{
  "num_attention_heads": 2,
  "vocab_size": 1542,
  "hidden_act": "relu",
  "norm_eps": 1e-05,
  "qk_norm": false,
  "init": "normal",
  "init_std_down": 0.00254,
  "init_out_by_depth": true,
  "optimizer": "muon_variant",
  "lr_mult_down": 1.5,
  "beta1": 0.95,
  "max_grad_norm": 0.5,
  "decay_fraction": 0.918,
  "decay_shape": "pow"
}
MLP neurons of a small language model. Each row is named by its layer, matrix (up: input weights; down: output weights) and neuron, and shows model dimensions 16-143. Each number is 500 + 50 x the weight over its row's rms, rounded and kept within 0 to 999. Numbers have three digits each.
After each neuron's rows, "fires before" lists the tokens most often just after its 100 highest values on Wikipedia text that the model never trained on.

L2.up157:475546506423449449472442540497503513563394440518466514462549468451605451430514478481436449507480526478642482457637413541537526505520468494470483453493473418463503533598500502446496585451503579498517570490533597467392405532527511515594512542467529488545463510479485326514524507527556546512552454514476515467464531536493552505523491527631513461495574508504518401477504541533498488469514
L2.down157:496584495539569560516502479440493480437486462491427530547421512573485530535428567546534587451545450563520482428445475494487548499377474477541432448525603489432427465509423466494462400460558483502516482449455520530516544479526444614472522531374560508437536525538507526429438520437474491529508418477615522473512542555558465454509569586462443498431398432512494515510483527541510547503511
fires before: " |", " the", " "

L17.up892:507430487554462479431505505499541535581421495495500547501516508545545547462466565429443437540391453396548458531508503554435398525539551545405477451576502439435498495431448450517509543444496539448402545497431519437464461528513463449441531538517504532616505445488450429456543496481566449539467528627471522483628514534499486515585454577516509459441515480512473489567481537537475542541494
L17.down892:560482524436484394608479514548517483561544486532520572507516464536476511454392539489547471518459458517416503466491504478516452462532554518419483572549464530544527449451458479505583543431505638539478534464460528526425446423419419551484459625445515449455461605480460566453539611547482474521570498458513456500535434507403491540439460480460466503453453551563472540568567569517431497511507
fires before: "\n", " "

L12.up584:401440529405457468606552538549579491410468492528473539483455505498518428479459435428459441527532428507490500556472540582475453493526563562526489483406472480534442553392474490509532494387518572473461515474512488473511511495605499450513503519578620518477525568435495599516484519554528533441510508457448541478421453488554448440512563613504480467540523507550399482472561471524492540526550
L12.down584:505622540540504556441497569420518526566397555500575569503553423514512589436516528480467473472469444445504447512503527517562454475477452490464446480486602491521562552420521590492513521466512495571394473456453497487464416449424530525437499482450505510420386501575444551417450407469562548451492544441489499445533540490489561409535544510467502529468408420615478477515537551505488463617543
fires before: "\n", " ", ")", ":"

L19.up539:456455415526544493485504444463543476462418590565507536587511507550499595450543488497557516542443514462521562553571504578435446456609444497545519497443532484419574577521469369536319508480474570509539491478543401416542525567500404576503515458465479454518492475396503451510504453474576495486478561562468520468508480496455489519520484548491580514524466518452547440594546567439538446560519
L19.down539:536438457525512397506472440504538552493501536552522501480524475519562433461499549540449497513587464481506494526518519594536516469475522435574528646510492529490563626417509522525446586443478502413541538419492486583527500424434450566467499536452468553433471551504418436529538556485431603455558511493331512489427405444526519558440441559505486553440460506457416480544518430476455514404536
fires before: "\n", "==", "|", "-", "==="

L19.up236:507565409484438436561539504417540459473481491435540475513554554510499513511523505515518526451496445533435440546545441468534548539385496439501557463443499510451525486509494560409414538500511522423501500485498510584525447451541515445469580577544514472529518599497555549591432452428502499652540593553476544486541451466482463431471552372477566480524583509551460408402490521429488540499433
L19.down236:433494486395501507421471532560520515533476502418489600545501438436556509574468525495481523565417562417469486366581586404474530409503493480524467507453491472497553471503585540538467514447436512477441577537566498465481562474437568570512495504494505572463456447506494498424512459548440490487518460454537534506575571529480412496459493536473538543457475474488529516558476618370622526464432
fires before: "6", "0", "2", "9", "7", "3"

L2.up621:468511547436497495494559496502499542414504520416451443478518565562515534460411483485512483523513430467540457528475449564553494540465472464581494505431524516451442527595465515567510585523476453479489442542612554399489517522377524513463527550457500444543450516390552550586550471441487513523445497493555551464567505515475500462511587403538584562497460464540507471395482509514429440470493
L2.down621:563481521470435412572518510545550417483417514430385536522524556491560475513461583566523538465489558456559511442437549515509521419459541496455536499514606514481553439532588520598369498485596556481485422509500504460445541511484495584575589484549507581457475462489488488445475457439455555466519445367461424434498473530501466458498444558427541579573471521512476519598462430445483465540469
fires before: " |", " –", "2", "9"

L7.up197:467504429505532530394513468524501534481472513501440467418547498546546553431528436526435573495503522478563487534482575565518427454493508479459499505474456497525484477481527503479630566460495572513442568492440472484484558583457440443480412427511516516560546485591469505466467530449496491494542496496487499485592524485484473500540503639523516508502553480517527427587487527484555508494564
L7.down197:383452534521522553450523564375477526520486447522500559547578520573555552504489457499507472470506394576541527529431577551517509538506531523476535457554468450505459601498412478500472485545414553521433521559523520466487442623530500498450538442568507456497456449524429518607576524451588553413538554579470491413491541541499384523532440491409485544383536445529484523482500378437491524511508
fires before: "\n", ":"

L12.up643:469521519545554522539470402494459550580453490551513509463510478427462539485530467564424624528499507566509557463488558421467576580574421511473521442441408578496553586461420539470523427474516482474541520466505491481423495582529508487469536492434528526510451415567574532521504553516419516544496498560503457346598584516461512445478495550400460473458490494516543512547443471550455520374462
L12.down643:522466474533545510467476432533589457512518478524510491505517455401450530543498471378513532455479478474481533533478526458527612429428506513493493468474530459667532552489528552518522453478521406564504485550527462528420482473443466497532555539478525522509577533448475500520412551414485479456578486531548446463538405516402554448447418486535558514499445521489480468429474666578482551490511
fires before: "ction", "ct", "ed", "il", "enc", "ess"

L12.up114:505499476450460480563625520554530432520517503507529470538506566445493423408506489459534491552519452515553463427559548566449546495552494569529539505468454557489443560518529556497603489541524527405529507488481489481484533526475429449606510439537450568530507552512423483474533408459588489526605541556465473473456431509505527508537439522536448497441488356509498482451525504527374415503604
L12.down114:503568467449509516448503575541590506533496549600471465509483547501486491493544423441454378493519502503569534603446498565409487475504491494530479602442480430587501414497487518591514534582441507498397499508470488521435489566612481562466495560541535499564451479498503533524508499521505485546382513477581516544526507455441513464472463527485460344485475510541400516395409541446493508422494
fires before: " ", "m", " to", "t", ":", "ited"

L2.up666:546467416519418443536612530581459557474487558493418446495527483497456563496581423539447472449451457407545546571571485475481448506404527552539539569466504492503465543457632467520493435433438492419496516594493508439600555559383493482520576463529476488550477543509519551462465466430538584503439482483434522499582604531553518422561472459476469471546470536490496445435570568465508478570547
L2.down666:560492436607405576461520488577463497507439498394463469421442561423424530510516390560417467508488521468466495486517582549531507500476480522594460460494553509484515454542527519444527558491599522497562549451548577546623541509570453554434447513501485413515480521448475426494495500551460520659529509493496469477533580615486463500431515440545514461455516493653561547529452539531529515513472
fires before: " ", "t", " of", "g", "em", " the"

L17.up208:469445461415428538403564421489578399388555501530501555526527533469554395525457513496468472512442532449458548537548433471440477548484440495461453520569447558457533454505469453581539462500545551477493531423481544499521461545469361471476424488595442570573585498476497514512551412527544512521531473508474563394534438518502531535564489529420479471467550506550488552407543573533473489517503
L17.down208:536512467476509501571495525534563503487553532610453561489432482549452513575506471522532472499470457584488451480501430442528548504573476512521476558513476592487366500516519449459503491441502527480504609538412524469421445525500431483427445577490544523461478468536526446489546518483434525485378518440519500487568543559422394369512442586488483528534540457497453391507561609497478447478442
fires before: "\n", " ", "."

L2.up224:496431479572478468560500502538464505545390546444514495536464486509560405477517484450547529549517525475540529475525449491434445528547398485474465563429525552461557555529531501484504533485481518582435507478501519492371376524535517442531501462507532519517508482468497564452500516475541465524475498542491467465455585640543605645485425555656480555471469562467555560431478557552516503475533
L2.down224:604503472397511461492433521557501469551483522447514521512484442566534551549511404514467484495458523427494423513469591394527495554564497453509571447498479548456561449426549428510508452427491466425585517496364453518482622454476453514449336571560442599533525518545481422492558515528586539527506481508541517444514424474382455479595515454519529491513577559495508533519558482496532469495456
fires before: " |", " ", "\n"

L2.up629:487501490516539503539536471512536564465435466467472524535476574507505450588519555439531418429495493515562520455583470467410458516499538503511383597373443451495477584471546591561475625523499490451485515472525483504443418533568496468490468597468445521456498515466454451463492545391463400470510528543491440423539530600529503543417493518556486489461502542490497634486556580582530396548463
L2.down629:614541462486435524508600435539456538614437574500455457491461477595461566471439483634419502614490481433484458598507408578525481453478437544478526479539534525491501468524490448469490421504499520505516468522495598501453474502504395498524463513562415455553512469478496555474510484536580564587534497494524478449488431481474473481610554468494453490543450539530523537571504539564561532483519
fires before: " |", " ", "\n"

L17.up779:450487478460525521533486555501553489441494516458562487577588422584581532453519491469548547479428542540411445412426484517411491477516524594458578520501520455506497450347463556480533485587559451440547484563434466443456496518527527473478452512513523490466404529469609511482567524417431486519468420599411424582616502512477540565587545503523557477512477514541480546405551432473458475531508
L17.down779:529455410465536423467477547528528493566485486525488453449606467495542500465558481506432491557472507456488490548511463522432458506473541557422439480480528464468640451492483464484482445413451565520555478486569558440572570523462491393451537524603543463564484516521545536423561576498505484512596520439456706433456483554507448527415501470558462474579534407560453521512459421439578409493549
fires before: "4", "5", "id", "•", "6", "3"

L6.up815:511527463487439480485539483594432520543426525491474530461504493554536581481441530473413492430512523427476565557558522510508536556498542591478509494425573540489494521506498525548548455482556448519539480543412491464560521464452562390510475470495482514455539425510511418487530496482454606494471475543549501499506546563549426501428415513572415612448458453461581481555505482470569467436472
L6.down815:593441531490462512517484526463429468617580517541556548520470465454497563445424471554505511606469499504489489482452483501506451501537457378451511532505538488394538567449474422504532518551505544535510479364474477529471465506679474447429506524571457499556469458510545589554462478400468484495511528558536407477566490418468555515453534464461430425522464427542580534547434447507456493471533
fires before: "9", "8", " of", " ", "5"

L17.up864:415509524506483556491490528452625468503475565463503570509476483523504544497459480493539527493553585423541432473570564495495389427579538541539510513449462498517491513419453536433494471533450502402576458454417426467506410456551493468439536499581520534519433489436610510452459420522498528461504531535533499569465482552554468480490506554564524469436519580615423496497415507418490451563543
L17.down864:512513423524450439504566452504538511492431350493536454566544537445518488497493458450564435589473484534489485562486537457489517442431512548429441515525433500501525487563429437450441522480446539451497454551523448582470437533575565473541459471509517499492484530543459416493541686455476439449468531480497488456502520471400532450493489582479573463475571458564484531553605492528542477469549
fires before: "9", "5", "8", "4"

L17.up562:560458421511497577447494532500521448550509551522531567528532503456556549490447498508505551468516502562441448411423495565527520423596599460488460543489475501592503456465468603471485578496580589378497485543586422526467520462509490491462468479595466473464550447451507492515484452396409493536506417478465395497450497541516440519533459518492523480589572528556493545546470479415524564472589
L17.down562:539522482554490476461470641517612525468540474532500490546505495467456548651503468567465511428543470561381524444524468522476481511605578516481478550526526459473459477539446429473470537478496556569402438486527529479573529606520537448546518516552504525470530481484482423481450486454560564511481519514449594444506471543524478564520516542483486490466474512472518570479483459488514465505551
fires before: "8", "7", "ed", "6", "er", "id"

L17.up273:475536552400577451527555525490439526473514578425518553541419487430412515546408509446481515441546566435552527444503567568478476511530577425467472457399486499530587437528425459554416423590620522534484518558576542424512459428466480548542503450438535497532504476463492483515585426569461570443451471492515523424572588482555458457559443521524598518602580486540529432520571460448459471435457
L17.down273:501486400442480576519463523456534478497460492520554487443448553510555494486442438580689459588433459488483537478538495471477467497550465484473515487506427548493451515455454539442536519508533457328502501481426448521457562503551549462538535583540496573488486475506513485603565413459555515529471421487518487506608468518462507536625512565436501467466469488477585523486438564522461486446502
fires before: " ", "9", "ul", "."

L17.up435:492447505427419502411472480482445479501506469446487485529548522493518437548489513542525609513488454473539522475529422476520550477506547480445468432458502629539552424555493494569445527514487492481434478520421578465520550508488583459493550639543530474501442534413602522558441458449471582582567557547503576458577503388586451465552581467444474509443539503507538386415513496411456413468483
L17.down435:463503549461470527493515491519496472472459592377492499473524460489587530482511559575473575524518448553580481453487521520527640491524448399463520450468521437461464471441562582546434520522483445422508539492525540514453505531635499505475534519567463489450468455551518528532515471488426496486493467571551466522563486408568383640479478469462445513477604438490419536524443630504433530525515
fires before: "3", "9", "2", "0", "4", "1"

L12.up480:607543543501572447514428485546441431547477500480526558522546528504561392521485430516512558451493510488500503473438434465450439478601482549452539502438458585481512512520564483432471445510379509508447542517455493530465453577486459521526522475391595529514505506518628449532559483544504536516431570541442377393542469498510543642387543473513500485487484479443450479382527459470536524472490
L12.down480:516489498560499524480462502471502428523542447525583485513558390548464451470514548514499520400535556549529558464494515531545527541505534473551543425507591422575494495474524525500540576431540469467523458583534518499545482484495483585420527548513443516530458430511468539442463458356522509459564437466528534572596440480475417434592534478563460607491429588501520473516509574459470476475500
fires before: " the", "ed", " in", "ing", "ct", "ction"

L19.up590:494570495527563513430528473473442569410484548475403443502472545606464476528370507443498489471571450498493418497522477509558592590583533510457622508483542441583536429425417487463501517470450425397476488568508526449467525486467495522492496457493474498466512483498553569539521551497513468580507575496419489463494547432507476532467570428509519411511622575510466443459504579548496508491495
L19.down590:478446592432485578497506486535440629440559460546491474512407473476536480517491612518561503494581480522538474484558509491440586509422497504355439565482530520422479446581526457536545500473402495510503576431576405584396540514457567558462485477495499491465541447449498478529525474456460467475451476470522527515587543533518474422439487503485420505545572458430441521572420616496531539578503
fires before: "1", " the", "0", "2", "9"